From a checkpoint of a small transformer trained on Wikipedia.
Size: width 192, vocabulary 8192, 9.34M parameters.
MLP neurons of a small language model. Each row is named by its layer, matrix (gate and up: input weights; down: output weights) and neuron, and shows model dimensions 64-191. Each number is 128 + 32 x the weight over its row's rms, rounded and kept within 0 to 255. Numbers have three digits each. A neuron's up and down rows have the sign that makes its largest values positive.
After each neuron's rows, "fires before" lists the tokens most often just after its 100 highest values on Wikipedia text that the model never trained on.

L11.gate458:165136177150159092172108091146092159111182105147150168093157159087103102137071084173076139111104087139072126190148147089198115139094097091067114117128178143109108098168138100114175203152150189121079111196146105181097157131063154130158141129128125133123123051155098116127149184142154115152185139144218131146141140132077123122095113154147133162091174136084127161104082124086130109098140
L11.up458:218197144151084108147138064108134101067115128140164127142153075091103152070081120097102090152100115113078101130128113101152118133124178124074207107071150124153071109102132103194123120096129147108075209139171092077123126140098122111167137146158192136132136111101059160132115137122108106126105159142133168096141116157110150120157104142128146110094189134148109123125158087093139140131138
L11.down458:125118170085106101159121065128107150171125205149123161115113120102127144150158115101217116140151147098110132080114097129105140087135138068097133145101088128151093114067099061177094163082105136099090123116123122123177109098104132162169108097100185148107131131077141142158060140161178125090111164140101132179111141030107142198168066200141142147151098182111106096077161111108119080163169
fires before: "2", " ", "1", " of"

L5.gate505:136137175122083162065138077124090132084132114166096102102165136062045137136165115128115105158127134163140149128100167146064138093084113162118089089198148111153124135166125164145148149152126154097173147093151137101117120082097131136153135109141107158144122128103191100127184114190149134125147128099106119111146124088143131128100140055175089108072134128120049126062144119075123118099119
L5.up505:112129128144119125142097092118098121113082117137169138095107076125130157117110122121130075119108115161126132129083153131163116135152129156126125129137140058099118130140151122219024160140136143141156155161140146131127086151158098148132161114108109117145085102141094133154099084143193114144104152111146143119151176144105093069137168126165137128149125187126131234131123136146172163101082
L5.down505:102151080093120145091107052102139090133045107053136098098157135048134112101150086102157089155103137107130089130140117135098145129145114114164142120137121108090119162172105118146057132128131157128178157067123148076112107088167081102108127088150053096121088085157050087150119112154147130131109147076124107123165046089108072115109073096125140182124113142128116171134116120131121112140145
fires before: " ", " of", "5", "0"

L6.gate196:111116125131171106119161164160109146063150155094133141172138152113142100171107173144088122121144068135161112097102213137127162197142101118159075079189188148175073133127110155125141220148186091076092123151139133126200187118078148123114132183112109113160059109091156144056152146150096145136114101126101178120120086117107112130162143091113148153070109092126125096101109149135116122165158
L6.up196:087109159164146080088092134137076154087131155157109174119154116148147081085129136141116166095117103155129125139154147121155171126117142118076132084207103121133078071106161110174181173108160148166159099125198145125174076110131147166123118101130151176166135193108153128117176106133107108081127106133141109144148098100153138077126094054142097185073118175132117140179129125168145121197142
L6.down196:169113111173092099167101108091157099080113095083144108160121205152104145163151107098125118135161119115103125115114162108152170147092155126085160138069151061083114164148147173109128040086086157161061206136173087121108121121143132093143101116129113131042133109128142089135136085158144095175094150153122125075171107196098127049121115106168118132116087125109121166072154094115148106092104
fires before: "2", "3", "1", "4"

L11.gate435:123168114145136082153140092185157071107178165123130138071162173141133203193120100177122119102103145131140103101101114133123098158050176173113102120082187182135101152135087067100155208144203142156177091130044154123161107168078151120084151160139134102128138135154107121131124124111112152145146120154148126089111156046144084094099154176124115116141138083151119075118164137122127142081149
L11.up435:165218091086165158094139113166129139109125131155193124110098109098171112122148122201155141157093083150086172125171158146138076124203115130134110119130117146090138130131141134088112136104112183109105142117068189176098054089117123136075174127055154140118099102109159117075128100043087147133145134172086154147108150115070122072117152096157124139119112115072117077144176146177097156119101
L11.down435:103083137169161120109105068142124079095169104123114147161174137093103043173169139144161155168126146095079066174119102187155127123152119077138109164125122135146131121112123155153172111058170146165128033124140126055149142102144092157081184161131087130145158132099108144198124155082136107103105102147155122112115118172106145131139140135136183158113098089118106171173152109087097153133171
fires before: " (", " |", ")", "),", ",", " "

L4.gate173:140139102137119123155134114163068061151123096112101136111174187082118149150125161163126108114162147179113099098137106163079141121134041091133106131119144196132147114201079097129169170137182162070086135157095140146156070097078213130099123138143077137140146162157125108149096158108084108154171143145144140175122097094088091084100114053173099165112119169170109115132154102105161120122124
L4.up173:162100094139109132158135141138170091194078080154116205107167128096067144067126123109113154145148179167157073119144110156029143089120065137108115163132156135113150168110075069190116145162152150113101122120101098105162077155112133164125058169108102112090124140191127132145153102133139073111135128121097174136120083101110123131090177126149171135150164192181119140117163097142134068180084
L4.down173:117116134131159097110123096124090121191074139130126147096151155122078154080175141140132127161167098124146068152147174161080180173134051166131128129128084144164113152137150090140084070130196171098148137111078146155141103160111195135187097160077078114107112151150137163133156167132134119131125089136130125122076111098138144102186131149146148129144165220181115153093132095120152096162138
fires before: "===", "==", "=", "ry", "===="

L3.gate472:087121138116163075125079166174145071139164109158101070095146100138160114109133103130090145166164148138100135095199153118140138158184151141160136147142116156139126169133144133157061121116127120171066118143102104181159161123101114130134121135079165139132044101131130181105078079084127087153129139076090148103113120120122230099161131157070157169107168098111155090150140082100161079115110
L3.up472:148114139119107128083177121161117077124112100114081105126128157036103134101162128142193124076120098126131108133139123139128177112082070128156061190062146191119150128171119077176161133147131122122129086145152134100159143142105129145136141066177105151163107202165153160111093146088124143096136146153170113154152122105175169130135137137130112113093134117159136139157176147103215158063126
L3.down472:159109120070112123140151115151133129126128129142091079122116000093148106086139125084137119095119135150104125069162108153136102141125062081168047176135094143086137111148137161168113120108089082137109106117132127132126105148084027160135085169146193140201137082128131172105122079108149069170096107100038136119144143010090186130167110169109146122118139107159118082147090152130166125104137
fires before: "s", "ing", "ed", " the", " her"

L10.gate77:155207173141107082094131141069045086082133161170096122155147134106135126121181165128149150118062102130138133136137168126136083169171167124149141138155143088121145104135086156096115125122134085109094180142160140168142106069120139174186196129053117147185132137095101116211127148112146108143117113158141123140130150122157125127145170149105112079143083171145224121125111091099105081142103
L10.up77:144081102068076100144163162100146170143087138136126178090121132178140137151105151103091099148087186161106077101108124149173082146125175175088135121103152132193149094152197185097128124116145156119159148121067121140152136128128100112145115136138144101133121089077151134101116106109128125093157095140126143138129091064077102093132104115136196158130145153105125165115077125067168093107130
L10.down77:125149146087143147130122148149067244133145075156094118110077186196162126083138137116114120148082106140065144186187115115144124128132146133156120218119128112153086100092125097123104090119112139157157128175136107103160087151096206103132159145117131084086190166111152199145141151079157170094123167140140171091099124143103104123108180108117112131170109087164163155138122104067124104146127
fires before: "s"

L4.gate464:170131104102154082139173129141093112182133133087108117112130191161162152164130084160146120147145105132172133138159097100129134111141083168147105108150113100043136150104015200164118209129171165093098091145131107128127123054109175110133136183111120124137097103174165143114160141053086191136186113110139163095090100115159104117128138104116122120117137152132149097028125096153128148118125
L4.up464:079151097139168128114128134106144083160174109124097161093123126153190144072103088128124123118072136121144149132125085100128124102194122094156124083164104167086132127109107164135113156137211179131140148137169125129131146127144088095121096133207157084115111131109135186146068137129114135117095084118116144160051074115144112189142103101080155069169188140104130135066146078164110101101100
L4.down464:068142065121109115125160082158126074158199151119143127108081092120139128110087098106166136142145167139161113164132095129126110112128145145147134071111136150070097130071137165153083146110159150112161127110149124141104101139096166097171101182161152057108121149109140196098107115131124137141098073098109135156054064047113126135145092123095138091161220154112080137092140072141131120087070
fires before: "″", "==", "===", "====", "The"

L11.gate375:128090156152105134154137093137112163134150061130090150105150148099121100123186093106135168095096076106138098126162107123108169127101118156061103126071140117208135092203063097159163182116171087094143134128136138152136105156113142131110136104130125139160127110181111097165132127139177159103170114116220029077122093063114182081076162087110105145167125071132121066138107104109117102133119
L11.up375:129195155170094076116142096168152132133153126122095135082116112145149142102102143133099166088062198156147137136162198144099151135107122086071082116127063120118119123163112146137102105185142107124089113136135110113125089095153128094137088081173145136147096100121118093144145131102138127109169125150126125121164177101085111104128119109173174154142126181126174134177142085113150134113130
L11.down375:162102175146114130101151060111125111170129115103152142074117187083105086131172103099080088191138165101132117123161103106121137080105174105118114127148216111180170118160162086118181110152127176142104119133150172147109134141152128177069152153124051099105137092091054178098108142144115126126148109134132099125148089214084118163120114122139091122175134151081119090128178125085136126106090
fires before: " ", " the", " a", "0"

L11.gate253:180080118118167134127111120080106094080159095119069141122118214146169139112118127186072141177119099141154109130182159099129131167118062119128161161120133081107101129094072155118096149114171153071142118149115121147133153109077182170112144089181143118117102137136181131167073163086089084108145142084114161138109162172110133120108120094098128139129094135088184093080161061157083174154150
L11.up253:146103179129066122109079160147075174140163120112148094083118114152113118140146099152118079154159097137102153104145107087114175170133128107154175119128117146133190149105112168182064175157104066179103167118116147202121139061125176163194092166131123176110079122088124168183174147145147176121093147136195148146166124135138245093102105111125126122170117098182130101106123159096108111090084
L11.down253:104114101109126114065123138131120141117157125140124092134142203116181092168139095128125108146122126171161105122086123094127133129161133155146115183112094088135103129152076195084134143148091062130147152171115085175144089203148142147099137104140235148108120108081146077156170113127115137195049166110142159127147129136148011118146077093151133119072177147157086112152134113149103099109073
fires before: " He", "\n", " The", " After"

L6.gate409:134123099140117120151144136179042136164112108121117086160166128108155092196098117141074145146094056132107148139162180148115127132109159100149163112141135145160103154209084175134121201133126137114094143091155169077167160103154127110173110104121136153155119121128129101202122161176084159159085159155140113136140170108095124103127170138178085106181162139139135049115078168159144117138135
L6.up409:047117106173097132091149111125115074155084125110107106107079109138159153165169094148126111120086102076180191155100075109113122128052187163115118090140104140096144120156114077094129099123097092101150082130129151143082136115132114153108179135157128177107148124100194112111045118152163143118157158169180142126126168147159105189125130130164142183159049174173112126109131102189128185125118
L6.down409:110103136117134119114160105087177153150127073102173175143166160094211142177154121164149087156093109131112135123116087122186111109168082181083085126131107211103169115120162053115124104112103071044112133103060138147118146173181162101086101141140110194135132157142123131143081099141095152136132077155110164164120163148147147068152079155145169080127126090137085130075168105099108109147178
fires before: "5", "0", "3", "4", "2", "1"

L11.gate319:137131104161150123197154145096154164118123120140156107173210126165121104131169170175128094116130160134145088123136165061101052148148187149122170153109118170177122168159119164137175172133174111174108139201124125170096184121147178066141167082107119118126120154109052127191103150123106127131158119058138097096126112112103165127117143149112130136100087150154126099129129133166093162176128
L11.up319:156124138168110080114060120139162159098101108110136153146088098153100093152134143067081104102101141141114123128122142125124117132067182083176146149141143100084123147178116147117107121086102092171121087121108116098204139024131134117147128163153130113097146154107118158129169157145131110116132154163130136223112109144118131110110145167108057149076110111101151134159150227145140119136120
L11.down319:138130158134081155159104095141098174083119087134148145101094115108132105121152074132085175115075115135181128111135105136087130133086115046128104171106140121148091114093092107126098141058130160108127145128086112047105147098090191132112149072066158130180152126154127151141076145086138112130109199140144116166162133084173112121109107136162134088129174118160150078103119111102218094120111
fires before: "s"

L6.gate487:153115149156146103140172111159155125073075121130190109142151216108164170127053054169194081104155105085128196113084164120156178097116111171134115111153121158175057099129052148133130167064140135114148114167110124128146118108129139082163095102149147130143138133136124130155163132154094180143153150147149122120149144137118096068123157116150176169000138128079094136132094137183190137114149
L6.up487:093136091169097172149183125106169145088097110198123098144132125069077128110076080100191111111128181143134190119070117117126188125097067137115178162145145123106072131153042103124110128116132109141107134116106111099073140163145109141186035103173141134098118137120053122152151112112128127131073203100077154140163095098146127096125109128176169148099117136112080078127136138156138137131182
L6.down487:112134134126172135132158106147179089170133110128176121118128090123148108133142088125179093106128113134189111128132134100147163136134145104147105140084127140133076132141106117181129087111083205117123089026137094144125083142157092055139100132146255132115115136148137112138164088154111068156112204115086128152146150202125103084145107099087111074106170121160090093182112099194153119153143
fires before: "3", "2", "4", "1", "6"

L8.gate109:166109097083120103160082147129068114136171108141118091206132177148143094183110145111165154138156124168059095071114092094137171149168158170090152123123187131081151106154101165197170119167160166129127134133108137113143128073096139114127147082141040126142115137108098078096178132137103191148124171088142143116111092127164130127130110114067124133163110127145123157139078117095121118074178
L8.up109:171131100110107144091104086154102171196145142102091100146157084131108090096119097086147127163126108114161097078129105105135154161171164143137143112140126123144089116115111141178157114156126170145155157111146150190121111136110130164105064148136097136187160171072112106092159096126115148061095159132170128152107053119142123091180053140105199148138148156152099131116137095093086122124091
L8.down109:164108115101109091119150103117135108176114156127085153178158102150143122061120132148132140150072161122203151101140124145121155077152192074190099190135110108074078087161113118105166076126170111124144146121124180144130164147140096178128177143142096110148141111122144088139095146132147125063166120127094064168132074095161152154123146125134200138147129116117113138115167151130098079159091
fires before: "\n", "-", "The", "==="

L10.gate65:133060147149155149067124154090065117172114089114111095088151160118179142169101166135100157152118077089130147170148198164141133111123057176083115106142173160113112127145107158153117171188088132104117089205127108102153157114116143095126132119133087128128124102176161121131138177121076182096128102158113126091140132148105110107116146143111158194174145128117128176101111071069149120108101
L10.up65:151080187156125145162156175069093148142109127187061164129139118120122149134078114119104171162086109110180182146139107133116171145130131123074137110108132149099146093150132122089092116152070167087141100110100190130113142163167152137156139139174167112151108082133124183044139060104156154143124119174107136144112198148125137095073136131111174139132163119152103056177109209121157164062108
L10.down65:120174106171107155169133136101128123072144141199089106122188151185093161115130135091160166232088168106184136133158116148110192138121198063138108135048112206108086163150125088129169073116132131132090103107125135126134138136156073177173136163124138143125101104155125218124131120108072131133119122172146161140103154249100140168112170064137190105105156119132125054175111146101108129138178
fires before: " |", "1", "3", "2", "6", "5"

L5.gate508:125166079171122144135164161139077122163161184062145153110100142165188145120131132194162127112137106119103152138133152131161199123151126146131130157183126120186068119090128092125097197167155118100164146159109153179154183156024099183133113076113201131135126118113147142202082157097169141092166142068179123163138123099120098107173174119115114144144175122097125132124111172161139141120148
L5.up508:161070072136161093133143108099096159131120115129125166059169156085130139084176078126143143090153159178130124103130144130135121107079056138119139127153151104124078155050102152099123138130134120101149115160165147161156110127073087134115055109107148164064130137135152170131150167097142119088129129073149114102080125121118121169117130107116178133107144166048133099087163098151125045094117
L5.down508:149080115148147114154112132104135135124155153169125131209158165150143147095123147128122099123140142085147104140146176130127119149167118128130145155134037132146133097142104130150089092082147098131139105131117163128144101130127069156095106112094255170126116090155156128160143101124119089084141135141127132132138160149132117084115111133152093161189124068114146155119108149125117153096172
fires before: "\n", " The"

L6.gate489:110142124083114130152140135169122110133075128097105108162170128157163201118159127163150137130174153077123192188156078098076118088160133159101115070093114035132107179140107160110069104158143095107133127132101079139137090150040138101095134175119171101144093161087138121153145138151145097122166141193150121129125149117144092136084147112087120121158079167114167120142127133109142121093159
L6.up489:090145167112122120129147081111175124127117107133094103052136093065137113166139147161154103149113085093190191155116100186106162107145142156180128153103095114121173075176083126110141126126169152097101079181113115132089126158125094100084129189113141178094113090168115124078142067121107143150147143124080188156125125125151079165141078143183168108115121085084096119125187127146141093145157
L6.down489:186146141123158112095143070075079159166097127124148112117086086076142087202154177151105142123075086200097088074099104174172126125100142145167120123089142095136115096157102127109174133113116172133124086106107124116096136099170068116178167093137197122076112107144157127129157112161136121150169214092139134147187146184151045142194057098123130142151106113109131159153145123180132155117131
fires before: " ", ",", " (", " X"

L5.gate402:146078146088138092172095127142099093163123097139113145116146118133121091157128131122186037132159138107131089163130124163123086131157088066120133081167135141099184130115137179125143146088170161138101079055148097154134129083167144122192076155123095075127100114122163209113180112200096161181105144210092178135134127115104103144094156115179151090144066113148119110160117095108096121092180
L5.up402:083150140112126137117101166136141155177159128150087096133079196157110139072097148146056104101129093122140164146147147159117125152102213155158105106143111110152102186079132175148100150159186128075172140173121147104167119140082152121066063105126093137119149126150165154164119182056120121084122116148134153116123080108147089129133133162148074071166124194207169117084130120137100158121135
L5.down402:128092074100086108141092117110123135172115153113098118159171067115154083098124124100188116172117151138133107137173060137106121132175085104156125124115056137102132097133131086140119147125132121100124133096128101134105096066058169130149104136173000112136141113097151124076084134165130122113128113142081188109108070159118229132092127122153128068138100147166086148068147041122155079166166
fires before: "==", "The", "In"

L5.gate465:150141089182156137094105154098105088081165111116109112080111132128142125159123124182071133166161160144152135121178125127140118126131169142054128113118124131123140114136117094149100149146122124134160171148163162067127164112088094113075128068142121135192095090115103150185124114161122173101125145097148097167099106154189173163164101136073097158106107112097161136106072079124086101149131
L5.up465:133150068099112137096105010141146135142121104068136209141089092165114114144143119131145168113088162130094095102136163135144122182175082166084170116155052129133114109055130113165118122054112159077169162117132101091109151137074088104140086106136137091089136085110104099169099116121136129167116078109137112138140110086162096182107127118099152135114179144111092127058116111162119118102152
L5.down465:158111097166129192149087157147163133114149101113092150145139127121113094136109087166161131147113113120143098117111147123122200123139109124145101137142099110122116105107054142118167082127108086111207136172118114143112182161055058091040107150109201153090123122155153089114153114185093155080097137135099137075147150214165113064157134105153089079134105157130146141109122081097140131138133
fires before: "\n"

L3.gate63:164180095110131100099124141094102142141124122091182139116119159165166132095120074150173134171114099131119125091202126135127164102198130113139148193144122069177107130068140149107114120142139136107097066141152103156138120103068135187068109106135162145132170149142151118107072156088143113119145155158147157130115138144097154194143140083104116135121115098117105111079132079138097088096125
L3.up63:134139113127101140138122123092074177029159142137185122132149152154186119165092133137158113118165159174130125115139149123113167131125074138115146190119147102126179124134128174160100153136162134094178139175157099220110156138066162174087154130165126127104138122085099082166116123070095074081183122091175120078101083097115110112154155079166172122087183084126101127141179135130149158112086
L3.down63:156099124118138132091135101098125101126144144135108145143155132127119128096142085111114144167148146119158103103150163146117112140142084110129140165133111098103102083121109140074138116135102134076166104126131141137119151150130147157116131106143255193113130158143151148155136123137128066113121114093130140123107133236093094108136070096128149159125129123113138110090133081107083133151145
fires before: "\n", " The", " In", " He"

L4.gate226:117120097090134095108115066128120125170147104187137149120153172083093108068173097117158110119171157146148097104109106099067127122126064083113115142131114166066117112107100122131147127146200173109113079127094090151117094056129166154131137139149077057126066110100095177091138091126123129153155146149095183129122121124118110114068134068180182110127136162115088154137145096135124104102178
L4.up226:135131119104122144170180196124098098128116148144131150170174137160133122165093143138119188146159112117105129169140163136087113152178074150165127060125163128114110168136048188127163167114133140097066157188138084144142108159071162140155115142153098130170125145164145098121175109066127101149123133125118126127126091089098129071120134149150099146141119155191171162108080111131185111187047
L4.down226:120125132134067081099097081100064090137122164091165142137179136100123099158105115144174110167151112095126068133150141167071099115128030117125125081138101148125120101126151087094104110166207136094160122094105146183187104081100056089116097170117086079116069151131121179116156126118082154174177094141132141125076066132139158071159127101141138143152109158130141198034148123097155111128129
fires before: "===", "==", "=", "====", "-"

L11.gate225:144148102121159158157103124134108111142065142140141131112160139087151117113149138187099137058086071081108141150136164099103182153113130104130133116072119146092099112146064111105150203191165167140120136187104148162113155151137096102099133121165143114111129065154112070155204126173173134133199116122121123123106118113118106159145163111169099123104133144121126118051135104074062156139166
L11.up225:143090177146112137084112087103128144170142120189095100145156072026131095166128172140127113126118132125153139082149160115126092114135092150197085099104102159193122118108126127131119106149086106156169159130029109086154160108118147087111198115140145114141131190094071144111162094182118195155180134112146127101144152129157160144113182107129098123137113140176090142109142117134137181121088
L11.down225:126152145112083135144153087103141139191116074107165147084180146136138111106179172152149120182073140046148139065117166117192105124147160157109094165081165171142097097161179081136179145129117112131108098137097061090160152144155101149125130115093127074112110141108093125135123082131142100097086093132156157093102069154157154150117180141126113056132126123197117077107180122167093115150151
fires before: " ", ".", "2", "3", "8"

L3.gate353:120124142106148140131111108124090093116088093096145137142109158122172108184131144144103090100141096127099142071116126114150107169158094114127108139095161110116159100100091118122170243133158201071162153201114130126152185096080200154061140070165118127191129115092109096180140140151090182120139125118142215118104106075098087091145248125153118192143093136174138097082131081144115145154077
L3.up353:141080114149091141141151185130126079102128116172191116102173134063142073105155125095120066093118137142108103150095118118151099100053055207068108231116115086187139151100130048157126134182122169146160113141149122127191129124160135175146172191153118110105211125184110142102133124144139158113082110130167209142128106090106173105139154135102101115168116138132132133141113142124137141125174
L3.down353:172114136118189152117108118126128146062116114149143134069163081141131043145142142101128118169162152146133092191121132135087130092064087197138109133103096142125126104119150086106115094137136125107150078058146122148144131138172095151081152080154232159107184172174120159170142143107171126160105170120151146156068148183147170114096122178121128147133085145163149183142104113076100153131212
fires before: "\n", " The", " \"", " Chinese", " In", " He"

L3.gate109:132176152174119082133136149150109112147167092056180115150111094120188091117106088152103096131099115130109150134176146195101132131152158203077154085156089070188114137103150124153075137101098087128156156190147153086124150153129130144119140101113159164167162145139126111166107149091099160142176062166130096180094108140119147156127108174085121177121188112063151129084147074104122125145094
L3.up109:153149130149143091095137124116096119141141081071094151198105205157094135202134147158109115102132129105108114083143182137107051150139104152075098150126090047135145101125122136093155131145126109087129170126163102088110160093053112131065168138174169110139086098093125081162081108135145084097136069164164101157122147066065108095090196093102200137075134149108108153070092108140139123128116
L3.down109:106121086145116121115139148110124108111183105119145179094118149175169182126169079134058118103084142128145153093145118114165184107140123160088123123107116125129106095110146138120108058121128090123149165131111142058162135161078091145047120147177178162170141109150135151177063141165110115084109114113128082135133118023123172145161090149115140120119150101120146090138098106128097151161160
fires before: "\n"

L3.gate300:134158125106104103094139102108077166141114136071141119144116148126182119092141135126177153135188127163160123107105151091114156120188113113145136184138139070155135095071151194088111131166108179076134070160154119129141147082094111175072131071138177143120162161118155129090129152108120134127118143100171122095162108116112093202133163042125076143157097125148171088082160098157119094128094
L3.up300:143194133147112079115140133130126166096163157091161105106121146159208155135130129153153100114148094145154138101119146104111172089117150138168161131172117127152121139132153178125107105119124124136168095188109164124126124155096104141047210112131128156158157151143099128173145131078126128116130143099198056119085097134121154167170111117082102143132161120066167096092168106185139111109077
L3.down300:191170101157150093151148096086106123129135126125114103141185119145162133096138114133133120139089114119124091118123158137099108099110064158105167130107118089122098069131088141136135183149106135104131143140141125116127184162144120194119120153129255185146146103154145099184132102119101075116132104094117129148154088131109100106129113094090122152107143138102148136088116077084101152128141
fires before: "\n", " The", " ", " He", " In"

L8.gate173:140140144176118180175102108118081090117129167159062140102124166096157116092166085123101165101098091137128102121114152149189119103084129141102112147154145136119116134134073111128162138118131139064129158140145114123086143066090159089009102110163126106131121074171182160164154190120140130091170096126124140088144167112133050096132119088153120157097139116150133128151156144077125181145114
L8.up173:163195114068136126127111077096135165150109137098114098124123126143187119106130176077161126131185139123125112100136151120117125100153120115115119133103132174182151088112144056121175153137116142135103110093125138045071138041146146121152142121202098138119101148152105131107151088121125134111132156102127097117099078167098111103120104040177160127090103117121136087071151160130128127097078
L8.down173:160117168125138090108127073186115102112145144142125129161151079139182065155160083146200151084185126137162071133161153121111100112186089129065124105123173144156174109145115125112169172149116131120080071105099147085122137110202128120169117136188158092117163112025086096126112123117120130117171126088162178150125127155139129131095095048152135133089072141154134150105163082135112161165079
fires before: "0", "2", "3", "9", "6"

L6.gate399:148134184164093187120094103126113086115101101155162105206176141101108097134129134068092129126077116149103174157144142114115190106165149094087121153131145183119151157130075113153169105152099137092066125129133157106117079126140106130112126094141114115170145105145146122155086130155162108174083154125095116196204101113083105102100073141190110187134104145167128121115096061164102144107121
L6.up399:126143183104148104128154171192113176118127096111159067201165163087164142178134118131204140087169061158110153145136159171188170107126108154109114093172162121112122112110086095117139151157160094169128083136145143084144122058097135116138114099148132138158106129128151143109053134121091125114116132104063118122166165115141169073168113159167131181123209088111108132088158035096116154129133
L6.down399:103152145172137149084152113083082112139171095076147108149147080121131066176124162118126092092131068165093137151109124189120124126125116114101087141137135101147140126177089115125179111163100134139123089090136104151132124186146096143106155107136163118104190173142138082129107110150085069163103209134106103152184122184071135113132102140085145119130076151178066189155077122174172154098188
fires before: "1", "2", "lea", "pur", "all"

L10.gate242:139086109197113094138133113122118055087151156125104123134163181138124199168160066116128169074109138167155157159188152126081181119144121143134128059132151143164120149140095168127170139122173180138125130074130174146141106112126175108203143128084113137168105085116150147176139108132132120165074137129097120126134114123139133139129144165122065111125087097139111077089128114042167092049158
L10.up242:090092111132154087122102139109147135134118144047141102111108150066093106111130126161114163174000157098102127162149145121138057089136074127123104165129150191142111128113147063089121130129154119144034099150114081147124101152100140119183128071127108152174151154146167146170166151144096114127129122159148083076159141171142155082148130170125116129136082162114107117071124112144141142139141
L10.down242:085085142098134173153150141157161131107152117141112109118146135125124124098110154115125098153170130106093083165094166148104119145147126184081091126138160050144169102127132158170103105140122109037109095150115145124111082173138132130075154138133240087085141155123145130108119152107133132080116156098166132121101138175112041196151142039154126136112109116154154139157148155174119130181107
fires before: "s"

L6.gate482:226131167124141171125109117078053132113112067105153130148150158134138077099156062155113142157078089124114177105117169102095137118140097163097080142160162148118155146174088076129132128189091089089153090204148139160184162126121153134111166133119112120145123111136141082062195180146116172104108113138134133175192140125152179119096158131179108166097125134108086132126128099146125170113131
L6.up482:087097117123152114167189167169106157028160136212112129212161168141115149143117175114180151109115099166126122150104142137136182100104134141206132073116151141121174055149143140110100181162080158164116102146154111156151144136081152137112091139082066137130104105113150164080115081168146073141153098140077160047159129106061111091101147128157130168104173128137097070109106155112135108150143
L6.down482:157137120138120187104152107135103145095114096136205148090064166156074091092102121118177074139130085080120113093099149102115215175149107145070154105131172160173118115133168100096181119180121082101187097181095160155132142168112166110114135107146102112118120129131095107124174101172155170120117113150102091168188137169113141117128113102168133174116135092130075148072149120111176156078148
fires before: "2", "1", "0", "8", "3"

L8.gate193:114124106079091111154079159156092152122152147112143084107164148146151139152139177083104141146143097101139132169158190143108088081166083093096087132086125122111150163160144154134134148170179135118104207139086168114207057102080175111107125158134107114170085112129208125152079174195114085118113112118142108118192086070162074087152127126125118164082110112163085094131085089100144121119121
L8.up193:082124120129085152121146185127092164093157128114092144133179095126162095115104123114159160114163175127096110188128121169143156095113101076148153042154144125096115105091117114116125141123157131125086096118118142092169137081125104129119162107122165146114094071142209095044185121136201116116127032126126168167117129140182116146113100152108133166152062156160048127128090154183127122163093
L8.down193:142111134130123122130124124103165128093127111150083077130121114144129139093098161125119126115109134106196050121102092138074130161132119168103161171125165163135149186186131102148159087057123060109104151093138050085105125168106093164138150158139112168137162073142122151136110109140118144131117200134106135147128144188164163136112102131152142084216201138131164113159106086114091110128135
fires before: "ed", "2", "ing", "3"

L11.gate451:145136185143082085129118120139103061144127090109091081095083149096136146141083122147116133121163147172154080185106127177188170161114101148110091154141167144186162101154121120179036184126176162195150102165138109136146188109117132125071084168126137122151110132072128151173123101159126161113136171145170129096136173083116101122177172151136186131117150134136127096092140106149140033041097
L11.up451:174151135126145114108144137149114073109191107121088133166088182182194176090103123126086148123175133136146119143126095087103141181119057121127116128137099105189141125074128155142073128117133145133133109125100161146141157079121124101105125058111175156066080158125173167126111119090123065149137124129171075116187199115171091163163134117089175153134169106152174092091077120155143138162066
L11.down451:129093066110131130078097127150130086124138116112123122142135167165157145155122093107111132193087107167110095143053100110093120116137083078141173159132102085142089090093082148097161102145100087122126127178175125118142108126079100171109133159120255166064113176142182132149127113139114079102150113137142120146138181159126070107145046153119137154122148128142127096176164124118156139121093
fires before: "\n", " The"

L4.gate323:160097137157162091096161092170076137115130130133081170152073066149081088097150111166120118119124088154120104184147162166149123092112171134185194153099123112161045139109148095164083105110122130124163157043153126161144164168125108120162113096112171124135191079173146111070140101169161164186112119156115171103168139107119115139136163141099127139112118059119094098138144111089146152139194
L4.up323:123144159180141122109105104126045141113164127111108119140076104147123162160166119095102108129135070100103136106154148114165131090113132131176119132083149146124138095160093159144092148057111156085158111160072146141193191122098142107078118064188127105126134093116172164095132160113115144089123101121139185168179122166109143164106150162055110185130209091158144066067114053114136065075130
L4.down323:140178117085137110082123157138189173150104151099150133110167064121097106135093124128163103096155117150184120115141122116212105099138116148130129145074076121133111136140113137137091074165096155154111135120160072154107098170160015118132077101129154212118153098154138150130179149155088063151105149116115151110096150170129101094108099158183077137143099146100076116118131147083182089169166
fires before: "N", "s", "ed", "ion", " with"